{
  "n_layer": 14,
  "n_head": 2,
  "head_dim": 128,
  "norm_eps": 1e-06,
  "lr_mult_o": 1.15,
  "train_tokens": 388300000,
  "dataset": "wikipedia_en"
}
MLP neurons of a small language model. Each row is named by its layer, matrix (gate and up: input weights; down: output weights) and neuron, and shows model dimensions 48-175. Each number is 50 + 15 x the weight over its row's rms, rounded and kept within 0 to 99. A neuron's up and down rows have the sign that makes its largest values positive.
Before each neuron's rows, "fires before" lists the tokens most often just after its 100 highest values on Wikipedia text that the model never trained on; "fires after" lists the tokens most often just before its 100 highest values on Wikipedia text that the model never trained on.

fires before: "%", " |", ".", ")", " ("
fires after: ".", " "
L8.gate590:59 64 59 74 49 48 63 58 47 45 43 68 63 79 56 60 62 53 24 41 44 31 70 91 32 39 39 60 43 65 44 60 66 17 71 68 75 70 23 49 69 81 30 72 59 65 46 64 61 37 63 41 31 34 37 46 46 24 62 71 55 27 48 54 59 70 58 54 29 36 84 52 45 54 44 58 34 81 33 40 68 78 45 42 41 48 63 53 82 31 62 27 08 28 61 51 51 40 32 36 55 43 42 57 60 36 28 27 69 46 33 69 77 50 70 38 71 27 34 71 46 30 67 55 48 55 45 56
L8.up590:63 67 53 79 43 33 76 38 46 56 54 54 58 70 28 22 40 34 87 40 50 35 38 42 28 38 61 57 62 52 43 49 58 57 63 20 72 54 22 69 53 35 42 63 36 42 45 61 77 59 63 47 61 68 53 74 72 65 76 40 82 30 45 49 61 59 48 55 31 46 37 40 57 45 51 44 38 38 50 50 73 45 39 74 53 49 58 07 48 27 70 40 57 15 50 51 45 50 67 23 52 43 47 63 77 40 32 81 58 50 40 46 39 64 51 47 54 58 26 74 48 54 43 62 34 54 35 24
L8.down590:54 25 70 54 57 31 38 48 31 68 29 45 45 40 69 32 64 57 24 57 42 38 55 42 61 49 40 62 49 59 10 30 52 41 56 45 54 43 55 41 49 48 30 42 35 31 87 36 45 57 78 68 44 57 65 55 68 52 55 66 39 46 21 82 49 58 30 49 47 43 64 68 37 81 54 57 60 74 35 44 64 88 42 37 28 69 46 38 49 38 57 67 53 35 81 38 37 57 49 37 62 66 69 64 57 37 61 43 88 42 59 47 41 59 38 21 31 51 52 38 70 52 52 28 60 28 65 39

fires before: " |", "1", "4", " |\n\n", " |\n"
fires after: " |", ";"
L7.gate461:25 32 51 67 71 67 54 24 57 40 38 53 29 60 49 51 55 57 48 44 45 50 31 29 62 57 51 58 57 36 41 11 59 54 72 46 43 43 09 44 37 44 41 70 54 34 64 39 62 49 49 40 65 66 39 21 59 56 31 38 33 37 63 70 65 83 37 26 53 53 23 44 75 46 35 50 46 56 26 88 50 46 56 75 49 33 62 46 46 62 37 64 68 55 48 54 53 58 38 30 62 24 17 75 75 38 58 45 48 53 48 70 36 61 54 23 25 41 74 73 78 38 65 31 53 37 32 60
L7.up461:25 37 21 49 56 37 44 53 49 43 24 65 68 42 57 49 59 54 66 53 48 54 33 56 50 60 55 71 45 43 29 64 73 44 70 75 46 38 25 51 42 47 52 74 44 52 35 49 51 64 52 70 69 72 35 30 73 88 67 41 65 62 63 66 73 39 43 69 54 58 49 35 69 53 21 40 20 63 35 72 57 85 53 60 45 65 76 57 29 64 72 66 47 38 64 50 57 44 61 53 46 51 49 61 46 52 63 18 36 55 47 49 42 45 42 21 15 31 40 60 63 35 25 41 40 45 34 62
L7.down461:37 30 21 60 31 49 39 56 43 82 46 73 50 52 61 28 58 59 52 45 45 60 49 50 42 66 62 37 45 35 71 77 53 86 63 63 41 36 41 50 45 22 48 54 59 49 39 53 43 74 31 66 56 36 32 43 72 44 33 47 40 22 27 63 82 57 41 48 49 67 41 43 11 47 48 35 32 23 33 58 45 48 60 35 52 52 24 47 61 65 57 72 45 70 45 65 58 63 18 58 47 71 43 53 45 61 44 52 35 40 55 26 66 52 49 45 26 42 23 49 49 62 79 38 53 33 29 43

fires before: " to", " century", " and", "–"
fires after: "19", "20", " ", " from", "."
L11.gate75:38 56 33 53 57 77 67 43 41 53 49 49 47 34 70 26 40 53 45 42 46 62 74 55 53 47 38 40 47 67 43 42 60 36 54 36 66 43 48 49 45 72 35 77 37 71 60 38 73 39 45 56 37 61 52 36 71 54 60 51 54 67 56 41 30 47 48 51 51 88 38 90 63 46 48 44 23 37 75 48 55 36 39 62 45 71 53 21 49 22 44 48 35 44 34 75 48 37 56 64 50 50 49 38 53 63 48 31 39 61 24 86 67 55 57 25 54 61 29 45 29 59 40 44 69 65 52 26
L11.up75:62 47 65 40 31 63 54 52 41 68 55 29 65 30 54 36 30 33 36 14 49 61 61 55 73 51 37 29 34 44 47 54 59 41 35 28 37 24 59 55 59 59 27 51 51 64 49 35 34 66 14 52 56 76 47 57 53 64 26 48 82 64 68 56 44 45 46 36 27 57 52 67 77 34 62 35 43 58 55 32 70 57 39 45 58 32 29 56 65 41 49 70 53 48 45 82 78 47 42 36 54 50 23 62 32 78 74 59 31 50 30 49 66 30 64 41 49 64 26 41 44 60 32 60 55 68 60 28
L11.down75:36 79 59 63 10 91 32 61 58 33 63 38 71 35 59 51 38 37 70 44 50 46 75 59 44 37 31 44 40 39 60 53 53 56 43 67 63 31 42 44 55 84 57 65 60 63 53 55 48 48 31 73 41 73 61 65 57 44 60 58 78 65 54 39 51 24 49 57 43 51 33 62 46 65 29 27 46 55 69 29 56 54 38 39 43 63 54 51 54 39 45 25 51 43 32 56 60 65 52 60 51 69 15 56 59 61 33 50 21 26 26 29 59 72 40 64 73 42 44 40 65 64 62 29 64 58 72 44

fires before: ":", " |", " /", "):", " (", " zone"
fires after: "-", "|", " |", "″W", " ("
L2.gate643:47 70 58 30 72 39 42 43 54 53 70 40 71 53 42 69 55 43 62 30 60 46 56 67 49 64 40 66 37 56 31 66 78 51 50 36 78 49 62 40 49 72 54 41 72 31 41 43 48 39 47 76 40 70 67 59 65 37 53 29 27 61 45 34 78 63 29 38 56 41 40 56 50 42 51 64 32 83 48 53 58 52 38 35 71 70 44 55 63 17 52 82 77 48 38 38 63 55 33 68 86 30 45 45 45 37 47 47 43 78 60 52 36 54 64 63 28 45 66 50 34 42 62 70 58 65 56 42
L2.up643:64 82 53 32 68 22 45 34 38 64 48 48 61 71 38 50 47 53 75 34 37 43 50 43 52 70 59 60 40 50 57 53 71 49 35 56 66 19 71 41 41 87 71 41 56 59 49 43 41 47 40 83 38 75 70 56 60 43 64 49 35 57 80 46 66 54 35 32 49 59 64 57 44 34 73 75 41 75 46 32 42 55 36 46 71 77 56 72 51 51 38 51 81 39 38 48 52 64 51 60 76 26 63 35 51 17 36 56 36 64 60 33 49 43 62 43 46 44 68 46 33 38 79 60 78 71 53 64
L2.down643:59 52 36 70 35 42 61 35 45 35 35 76 69 50 57 55 50 40 60 71 54 43 63 66 51 36 38 16 53 26 49 46 64 61 39 72 53 35 43 63 39 65 32 45 65 82 63 49 49 41 54 31 40 38 40 37 63 64 60 41 51 48 83 46 29 50 59 65 47 51 61 54 77 42 30 47 82 48 42 10 31 37 29 62 34 53 54 38 64 65 50 48 27 55 30 40 36 77 71 32 47 60 51 30 64 59 44 57 56 75 48 55 25 50 74 21 80 66 48 57 42 21 10 45 58 44 46 60

fires before: " |", ")", "%", " |\n", " m"
fires after: ".", "ad"
L6.gate270:43 23 47 69 52 54 49 49 52 34 55 51 39 49 40 31 62 56 56 65 55 50 14 54 55 65 52 53 42 45 35 80 57 73 64 41 44 51 37 41 57 38 44 46 40 44 15 55 60 28 39 64 64 12 55 36 28 47 35 70 30 40 52 73 48 65 37 54 79 42 33 81 08 53 35 38 61 52 45 57 55 69 65 44 39 52 47 42 53 65 52 86 57 41 41 53 46 38 35 37 57 44 48 25 26 51 64 35 66 20 53 46 19 40 58 30 21 30 49 40 55 79 33 53 55 30 77 47
L6.up270:34 44 60 43 11 47 79 43 51 50 41 44 33 65 24 48 46 79 71 44 38 57 51 42 45 61 49 31 48 29 32 69 37 59 29 48 60 45 49 52 49 48 62 62 40 66 13 68 61 29 57 39 60 61 57 40 23 54 59 53 58 46 45 51 34 37 20 14 57 59 41 34 40 56 51 68 25 81 73 47 65 86 60 73 50 40 45 46 54 61 64 85 32 56 76 52 50 51 47 36 28 47 57 38 52 57 37 50 57 47 41 74 39 53 60 50 59 46 38 31 55 65 63 48 82 61 63 67
L6.down270:46 33 41 72 53 66 35 58 51 44 36 57 74 21 37 54 51 62 40 57 42 35 69 44 52 41 33 59 59 42 19 62 68 76 76 67 48 84 49 36 30 33 48 39 48 32 39 37 47 58 49 57 47 32 53 30 62 52 39 39 43 44 67 43 50 44 48 62 58 41 63 68 38 41 32 28 76 34 10 43 45 54 82 40 54 26 50 47 70 35 58 65 75 86 32 65 67 54 56 69 39 35 51 58 52 42 48 53 68 29 61 46 36 20 44 35 49 25 56 70 38 69 45 29 11 24 35 35

fires before: " |", " |\n"
fires after: " |"
L6.gate643:64 42 35 63 86 71 63 54 26 33 34 59 29 79 52 23 72 32 38 63 28 53 44 49 50 45 67 36 41 68 82 30 49 31 69 45 60 67 55 48 50 58 63 75 37 12 06 43 44 38 80 54 36 72 31 30 57 42 34 59 59 45 36 59 34 51 40 53 67 49 64 53 50 56 35 58 31 39 57 59 72 43 44 41 57 52 49 52 54 44 67 55 61 31 51 23 55 70 62 45 26 41 69 79 50 59 15 26 61 57 41 36 61 62 49 54 37 33 47 74 63 23 62 55 67 45 66 68
L6.up643:56 42 40 69 58 55 33 54 41 42 60 53 56 99 30 42 51 17 39 73 23 63 31 45 75 46 56 71 48 62 29 17 80 75 27 40 36 41 67 63 57 49 54 67 16 58 35 19 74 44 63 44 53 59 15 47 55 45 45 57 56 65 30 47 50 44 66 27 44 61 76 38 88 46 55 34 22 45 62 59 70 63 45 48 50 66 55 55 62 48 66 46 78 45 53 52 28 47 84 64 44 19 23 42 44 61 68 58 41 47 49 47 50 42 44 55 51 23 58 53 66 26 59 52 58 68 50 18
L6.down643:55 61 56 52 59 61 58 61 24 45 83 60 62 44 73 69 62 58 42 56 36 36 43 63 70 60 78 36 22 52 55 61 56 18 59 37 50 51 53 61 74 48 65 57 61 42 32 58 66 62 47 57 55 25 01 59 58 51 39 36 44 24 54 65 68 32 58 59 46 60 76 65 58 41 23 70 43 34 72 60 35 37 59 72 59 63 67 70 54 47 36 62 39 41 41 43 82 71 33 73 51 58 58 76 62 40 19 45 54 57 42 31 53 43 44 32 38 46 16 75 62 67 60 35 46 47 38 46

fires before: "–", ".", "0", "9", "2"
fires after: " ", ",", "19", " ("
L11.gate371:35 74 46 62 65 41 80 69 68 63 71 50 39 63 43 45 56 27 99 43 23 46 46 37 41 59 24 47 60 42 49 46 41 50 52 37 54 63 50 47 54 57 39 32 29 48 67 31 76 22 46 32 55 68 51 61 66 31 43 42 41 70 46 54 30 53 53 46 58 72 42 33 65 47 34 56 52 37 32 40 67 25 48 63 57 52 56 40 53 45 46 42 48 67 40 53 49 46 69 38 41 32 14 45 57 64 32 32 43 48 52 42 68 45 47 56 71 36 32 31 66 45 35 69 42 83 58 49
L11.up371:53 40 51 39 38 30 71 53 49 36 29 50 21 63 62 56 37 53 51 62 73 78 52 70 62 45 35 60 62 85 54 52 65 61 61 33 67 48 57 66 52 75 39 40 52 66 63 58 52 39 18 46 46 72 24 61 75 74 56 44 65 49 62 57 44 71 51 49 43 64 49 63 81 38 64 64 34 55 51 49 75 47 69 29 47 22 41 42 36 54 60 57 38 34 51 23 28 42 70 53 65 64 45 77 51 66 37 40 48 44 33 58 60 61 44 58 38 27 48 23 16 37 35 46 49 55 40 40
L11.down371:59 43 61 41 39 33 59 63 72 54 52 53 39 10 81 27 28 41 31 71 45 50 36 54 49 43 60 33 59 47 33 38 57 51 29 38 52 69 36 33 46 49 71 42 49 39 33 29 74 38 47 28 33 47 53 54 70 32 50 73 63 56 40 50 71 50 49 34 75 52 52 55 26 65 45 62 53 72 50 32 26 46 54 49 60 39 61 47 41 53 63 24 67 47 41 74 42 55 40 42 68 47 59 77 64 49 48 35 51 42 71 49 33 19 54 32 40 51 28 69 37 65 40 68 34 45 45 38

fires before: ",", ".", ".\n\n", " in", " and"
fires after: " in", " of", ",", " New", " to"
L7.gate97:37 66 46 37 43 42 56 73 75 56 29 56 68 17 71 28 70 47 46 60 41 74 41 49 67 39 64 55 59 46 56 39 85 61 44 67 65 25 61 61 64 54 64 71 59 51 36 56 44 73 72 78 53 59 44 48 62 50 26 51 76 59 25 60 45 24 54 26 40 83 34 44 52 66 50 58 40 67 47 45 76 31 55 70 50 40 58 74 40 27 28 40 67 28 62 58 63 35 56 25 56 49 43 61 32 55 46 27 46 30 52 55 38 49 49 38 46 60 61 36 38 53 54 61 45 50 47 75
L7.up97:37 59 54 51 42 41 60 88 48 64 47 55 61 35 63 18 66 22 53 63 53 67 54 49 68 70 60 75 60 60 55 58 40 35 43 33 97 36 82 27 81 44 38 54 60 67 30 65 29 41 66 71 63 62 63 64 70 35 41 40 71 49 45 83 44 52 45 60 57 59 58 33 29 36 43 49 50 72 59 48 60 42 53 70 45 41 73 42 55 48 64 47 57 56 39 45 61 72 76 41 49 63 91 51 52 42 67 45 42 57 60 53 35 57 38 48 45 55 49 65 43 65 48 51 53 41 28 60
L7.down97:51 72 16 77 25 37 51 47 63 46 40 54 30 70 46 70 43 30 35 57 69 34 55 89 49 85 26 64 44 37 42 57 61 52 87 66 46 41 49 62 22 70 31 67 26 43 48 33 54 55 28 33 39 30 59 12 55 64 86 48 55 36 41 59 63 46 49 30 52 33 50 54 44 42 42 36 66 40 54 59 77 28 58 47 43 65 36 48 59 53 50 36 55 28 76 61 89 60 39 71 51 40 43 66 57 43 82 56 62 40 71 65 43 53 62 70 66 46 86 62 25 22 54 63 51 43 41 32

fires before: "0", "1", "2", "3", "10", "4"
fires after: " |", " /"
L9.gate676:50 88 53 24 33 37 20 66 26 45 59 74 14 75 43 57 66 64 50 60 59 38 52 47 45 54 74 62 48 34 46 45 53 56 60 55 59 36 49 39 43 42 48 75 12 22 71 31 31 44 68 35 67 52 53 72 73 29 50 73 62 47 29 43 21 33 42 28 41 63 59 51 64 30 42 52 20 31 61 27 73 46 41 57 57 75 58 30 59 44 62 50 45 60 38 50 51 67 37 58 65 38 58 72 50 81 33 64 58 42 22 40 44 66 34 58 30 63 46 37 28 55 84 29 54 48 21 67
L9.up676:48 65 53 57 31 35 58 35 41 49 53 57 49 49 30 45 34 66 44 33 54 58 29 54 56 60 35 39 49 59 70 00 40 75 52 26 84 46 63 50 48 33 64 51 26 62 37 35 41 39 54 47 85 44 40 58 46 69 11 54 38 65 51 79 37 43 56 49 34 65 45 65 73 53 61 31 54 61 55 36 50 63 46 47 72 36 55 40 36 38 52 56 61 25 37 29 81 44 48 34 56 53 43 31 52 20 55 58 28 50 50 43 26 54 50 41 57 40 54 49 57 26 47 46 62 44 53 48
L9.down676:44 48 57 52 43 57 45 48 45 42 37 76 49 62 79 53 27 48 63 51 48 50 62 23 38 45 81 18 39 56 35 47 63 37 48 34 82 66 54 38 43 46 56 48 39 31 64 59 54 45 52 21 45 64 46 37 41 26 43 38 46 40 20 52 23 51 48 57 93 32 50 67 61 47 63 51 63 56 33 24 43 41 42 62 62 69 62 34 58 74 23 37 44 67 53 54 36 33 66 39 61 43 42 68 43 50 44 42 37 47 17 32 55 48 45 35 52 47 42 42 18 58 94 36 45 35 40 54

fires before: ".", "\n", ",", " |", "\n\n", ".\n\n"
fires after: ",", " United", " in", " the", " Mississ"
L7.gate49:54 89 53 44 21 71 46 53 75 58 33 67 39 41 46 52 49 42 43 55 30 56 58 62 43 68 81 68 29 46 39 38 65 72 69 53 51 37 52 47 56 32 45 17 80 41 59 60 49 75 67 72 12 49 79 50 42 40 48 21 50 68 26 50 45 41 41 67 28 77 42 56 27 39 17 33 23 54 72 36 49 45 58 25 51 41 57 64 68 46 59 34 45 23 65 44 52 54 72 52 51 66 72 46 65 42 76 19 36 43 67 51 55 54 63 47 69 31 56 44 31 69 51 59 29 38 35 70
L7.up49:43 58 22 12 23 55 55 60 66 73 53 39 32 76 46 67 59 43 66 54 56 57 60 66 43 39 39 47 46 60 54 19 36 36 73 65 61 36 51 65 43 46 44 69 34 66 42 46 43 52 30 66 63 82 40 58 64 40 36 55 57 38 58 66 39 49 25 63 64 52 58 61 50 63 47 50 63 18 50 52 62 42 41 42 44 70 87 55 50 37 59 24 57 25 36 46 53 52 63 52 50 57 78 61 28 19 35 67 57 51 38 65 19 41 48 46 64 23 36 36 56 57 45 45 62 50 39 76
L7.down49:41 59 38 40 24 79 16 36 59 16 18 44 71 40 66 46 80 46 67 46 50 62 29 33 66 73 47 49 70 36 33 55 64 73 70 38 28 42 42 60 64 61 53 26 66 43 52 55 47 46 56 50 25 61 49 42 41 62 60 48 68 89 61 55 44 44 53 62 19 51 51 58 46 47 23 17 34 35 36 33 55 46 62 51 58 36 25 56 37 66 41 59 61 44 48 58 72 50 34 38 41 55 24 43 38 51 49 20 19 53 72 40 43 39 78 28 48 53 57 42 48 32 49 60 47 62 42 35

fires before: "%", ")", " km"
fires after: "."
L7.gate282:62 62 02 41 33 36 29 72 35 35 57 52 25 55 27 66 63 30 66 18 36 71 56 51 73 55 69 58 51 51 22 60 43 67 62 49 44 55 49 71 50 35 22 51 23 76 25 50 34 44 60 23 60 45 76 30 60 51 47 41 59 76 38 28 71 34 50 58 57 56 63 42 55 44 67 58 24 72 47 40 64 75 51 42 48 54 55 52 47 74 71 39 45 43 43 73 70 55 39 63 27 64 82 58 49 52 73 31 47 54 38 39 70 66 33 58 61 17 34 43 34 49 59 47 54 53 53 65
L7.up282:33 57 37 39 51 42 56 54 27 39 51 50 21 57 51 43 31 14 63 43 47 44 82 38 39 64 60 69 59 70 34 59 60 50 69 30 45 66 32 80 39 51 42 65 41 55 27 42 81 25 38 55 59 58 71 52 55 54 49 50 56 79 60 39 30 55 37 24 55 56 51 38 50 67 44 35 65 58 25 12 71 66 55 79 54 29 59 45 35 60 61 54 52 46 61 80 75 48 57 41 64 41 40 52 45 22 38 41 38 52 36 61 56 59 67 33 52 41 39 66 30 30 62 32 43 65 76 56
L7.down282:31 51 39 68 64 44 79 43 43 44 48 32 80 32 34 26 43 68 29 45 32 44 56 40 65 39 46 48 49 73 53 67 61 50 48 31 54 23 32 36 58 65 62 46 58 59 51 71 30 52 14 43 41 55 41 46 51 47 50 46 31 27 62 51 56 58 44 56 36 45 44 69 44 52 52 19 45 71 49 70 44 45 28 29 23 59 70 64 96 54 53 73 66 22 55 32 24 21 54 22 63 33 53 63 67 52 56 66 55 24 38 55 56 29 74 45 59 46 45 81 68 58 31 43 49 27 44 52

fires before: " |", " |\n"
fires after: " |", " of", "'s"
L7.gate464:48 71 36 47 55 75 34 46 38 82 67 74 40 34 40 59 65 59 53 25 70 58 47 45 59 51 66 79 60 69 43 58 41 38 50 41 64 45 61 76 55 43 65 72 35 62 44 45 61 51 42 84 35 72 32 51 64 49 40 17 63 70 40 44 53 57 31 50 58 38 43 56 66 45 45 46 40 82 53 68 51 49 61 49 51 65 73 59 37 55 48 88 60 71 53 55 75 61 23 72 44 41 59 46 39 29 42 07 37 62 23 57 35 63 42 55 59 20 45 33 62 63 34 22 78 44 45 51
L7.up464:52 19 37 49 70 37 25 51 54 48 41 60 37 66 43 33 37 54 21 59 40 44 48 50 58 54 87 25 42 58 49 29 58 47 66 52 44 52 59 07 70 59 42 72 39 62 30 62 60 72 53 46 66 54 42 47 45 57 64 53 63 27 53 11 49 38 30 45 39 62 57 82 57 58 38 49 29 44 39 72 39 53 34 43 40 32 46 48 38 38 72 31 63 44 50 66 42 45 55 50 33 35 47 47 75 60 36 51 44 52 41 31 36 65 36 69 32 38 56 76 79 47 65 30 70 63 39 61
L7.down464:57 51 65 38 67 69 64 57 64 51 47 56 54 58 76 45 50 69 59 27 74 64 68 61 41 80 38 42 56 56 32 61 43 48 57 29 57 21 69 84 47 28 65 61 58 35 45 47 33 36 35 58 45 33 58 30 47 45 26 52 17 83 39 69 34 63 70 90 78 58 49 33 41 51 62 68 55 26 81 58 59 47 27 48 68 45 46 78 40 56 74 66 51 32 64 30 64 27 27 49 55 56 68 60 49 59 24 67 52 46 63 61 57 34 80 24 45 45 38 29 26 41 51 67 38 43 34 57

fires before: " |", ".", "9", "5"
fires after: " ", " (", " |"
L3.gate30:48 61 38 55 62 48 36 80 42 58 39 29 19 42 37 49 57 26 40 49 66 36 64 52 56 19 60 32 48 56 48 25 23 41 36 71 43 61 56 57 63 41 46 50 44 74 38 38 46 35 37 28 44 60 31 53 61 53 33 57 46 39 24 56 59 71 50 44 79 46 45 49 31 51 40 28 24 82 60 67 65 51 59 56 54 44 59 34 34 56 79 56 50 51 74 54 39 74 54 60 22 98 52 61 49 51 74 36 34 33 30 51 69 52 59 33 51 47 38 69 66 58 51 81 66 62 54 54
L3.up30:45 65 65 48 41 63 62 49 49 57 36 36 66 59 30 38 46 54 20 62 28 54 37 44 62 79 44 54 24 23 47 63 61 37 59 30 51 35 54 63 28 30 41 28 52 43 55 43 51 46 39 77 49 62 34 52 41 42 64 16 42 36 35 34 44 44 30 34 50 28 40 22 70 55 47 45 38 55 43 52 32 47 60 52 59 70 50 65 99 36 23 63 60 36 50 38 25 19 37 32 69 34 41 39 29 53 49 47 51 56 41 66 40 48 61 53 43 41 43 45 66 69 49 72 48 45 43 46
L3.down30:79 47 54 53 48 76 69 50 70 47 44 59 22 82 47 27 32 36 58 38 32 54 61 49 57 14 62 35 46 40 27 26 41 30 68 54 58 73 53 57 56 50 32 55 53 65 37 40 27 27 30 49 46 56 16 69 48 33 57 66 70 13 31 65 33 63 15 43 50 73 60 40 47 30 64 28 52 69 32 55 45 54 50 46 38 33 59 66 44 38 80 39 48 37 38 49 59 29 42 91 42 81 47 41 57 65 34 62 59 45 55 33 63 38 26 35 28 17 49 20 62 57 55 63 67 76 50 49

fires before: "%", " (", " /", "^{"
fires after: ".", "″W"
L2.gate500:44 55 37 47 67 41 50 71 32 22 63 75 70 32 44 53 37 30 26 41 43 59 58 30 60 55 43 37 48 63 41 57 25 55 99 57 40 79 46 87 65 36 54 64 46 32 65 50 46 45 23 44 49 42 54 43 57 77 37 37 36 36 61 52 65 37 45 46 50 46 54 57 41 50 53 50 64 37 48 23 52 27 62 44 32 54 64 26 70 65 57 27 30 33 52 63 47 62 45 67 67 66 41 50 41 67 64 29 61 52 43 38 54 55 28 70 46 36 65 46 32 53 83 26 64 53 53 26
L2.up500:36 82 45 45 48 49 59 52 24 63 68 61 64 54 80 63 39 63 61 37 29 46 36 34 46 56 64 33 54 50 25 42 40 43 47 52 64 35 45 46 73 43 41 49 39 34 41 71 27 53 48 80 34 43 48 60 34 59 69 43 42 31 32 50 28 59 41 59 50 53 54 52 56 47 75 58 35 49 34 16 58 62 45 63 47 70 47 40 87 50 43 38 47 32 54 66 51 65 53 56 62 27 51 31 61 44 14 59 36 70 62 72 48 19 55 32 51 51 60 54 49 45 54 51 50 43 68 32
L2.down500:53 31 76 52 50 61 41 71 22 36 78 41 86 51 57 65 49 53 64 36 39 27 57 60 54 57 45 52 41 51 21 66 52 35 57 48 28 59 33 54 42 61 31 69 49 51 53 38 59 44 65 43 55 33 70 37 38 47 28 58 39 62 66 22 83 56 65 63 28 57 45 40 62 46 67 41 46 50 61 58 57 47 60 46 47 52 47 57 59 57 65 57 44 35 53 59 69 40 25 00 61 51 51 46 48 65 84 75 54 34 64 68 62 23 91 69 29 31 55 30 47 65 38 55 48 52 63 39

fires before: ",", ".", " and", ".\n\n", "–"
fires after: "19", "18", "17"
L6.gate409:48 59 47 22 35 49 27 65 58 31 53 38 43 42 60 48 65 61 40 48 49 05 36 56 55 30 36 44 74 19 10 51 55 43 58 34 68 31 49 58 75 74 47 55 49 38 46 46 44 55 60 38 45 42 68 17 41 47 47 45 55 64 47 38 53 42 19 46 27 18 21 27 48 59 69 57 38 72 73 32 44 57 57 43 53 44 42 46 56 31 26 42 56 38 15 51 62 36 33 25 53 39 46 26 82 71 89 55 58 40 15 43 55 74 72 43 34 50 46 56 62 63 46 41 46 43 55 53
L6.up409:67 53 47 40 62 43 63 39 33 16 59 27 50 51 36 22 57 24 58 68 52 54 40 32 29 46 75 23 42 48 30 44 48 41 81 40 56 62 51 38 68 53 55 18 54 46 67 43 48 53 44 27 43 46 58 64 63 51 45 21 52 54 59 29 45 27 49 45 51 33 71 33 45 51 80 51 63 37 72 66 60 50 49 41 46 33 65 32 33 41 72 54 41 78 47 47 75 58 48 45 66 50 55 80 30 45 42 56 46 64 36 74 63 65 40 32 29 34 76 64 54 45 40 68 38 28 31 30
L6.down409:63 60 53 72 32 68 53 45 58 53 61 36 24 39 35 87 75 56 49 64 37 41 34 76 49 42 35 70 22 62 70 63 40 55 48 65 51 43 62 42 71 58 43 31 51 55 64 27 38 42 42 32 40 44 43 48 45 54 41 68 17 47 58 47 56 40 75 43 61 29 43 65 50 34 38 58 63 27 29 67 43 26 68 83 57 39 64 52 23 66 50 27 42 72 44 49 72 81 48 42 44 52 30 33 58 49 35 53 34 51 38 63 51 46 69 77 54 48 60 61 65 59 66 42 48 46 24 52

fires before: " |", "–", ":", ",", "%", ")\n"
fires after: "20", ".", "19"
L3.gate587:65 53 50 48 40 20 54 52 56 61 35 46 62 69 57 58 52 25 17 33 35 26 35 62 28 52 52 38 43 47 29 44 30 32 63 26 67 51 54 73 55 69 44 48 56 39 64 59 26 62 62 47 38 72 34 42 58 29 56 21 76 74 45 51 69 53 55 40 54 39 47 56 48 57 48 72 53 54 26 52 49 27 69 34 54 63 47 50 65 56 59 36 73 44 35 84 15 62 25 38 67 32 34 41 35 52 49 35 33 56 43 64 41 56 37 61 46 52 50 46 60 55 80 48 39 54 62 39
L3.up587:54 49 67 72 36 61 51 47 36 39 49 29 63 50 47 64 40 56 48 07 36 33 57 50 53 53 18 48 51 42 47 57 80 60 67 51 58 70 53 66 52 64 25 40 44 56 49 46 60 59 45 47 54 41 76 63 29 34 59 48 57 77 69 56 53 60 44 57 45 67 42 62 53 31 77 38 44 41 28 49 62 58 37 68 41 61 54 94 82 58 48 70 57 36 44 56 58 54 40 17 56 17 59 35 58 85 37 73 61 53 54 43 38 13 63 62 12 31 60 36 25 65 64 84 41 59 45 47
L3.down587:40 42 30 42 59 39 36 65 36 74 52 28 52 54 59 33 66 54 46 75 68 62 34 74 64 47 72 48 44 23 63 19 39 25 31 41 51 16 42 54 44 44 47 56 38 13 64 34 40 58 61 62 35 54 43 42 60 68 58 17 64 66 32 42 35 62 48 45 45 60 45 40 45 61 32 55 69 45 65 48 39 46 51 37 50 34 46 45 22 50 22 55 61 29 33 58 30 36 56 63 56 37 51 64 37 39 60 22 44 56 64 61 51 56 35 68 78 57 36 69 65 53 30 42 51 21 40 42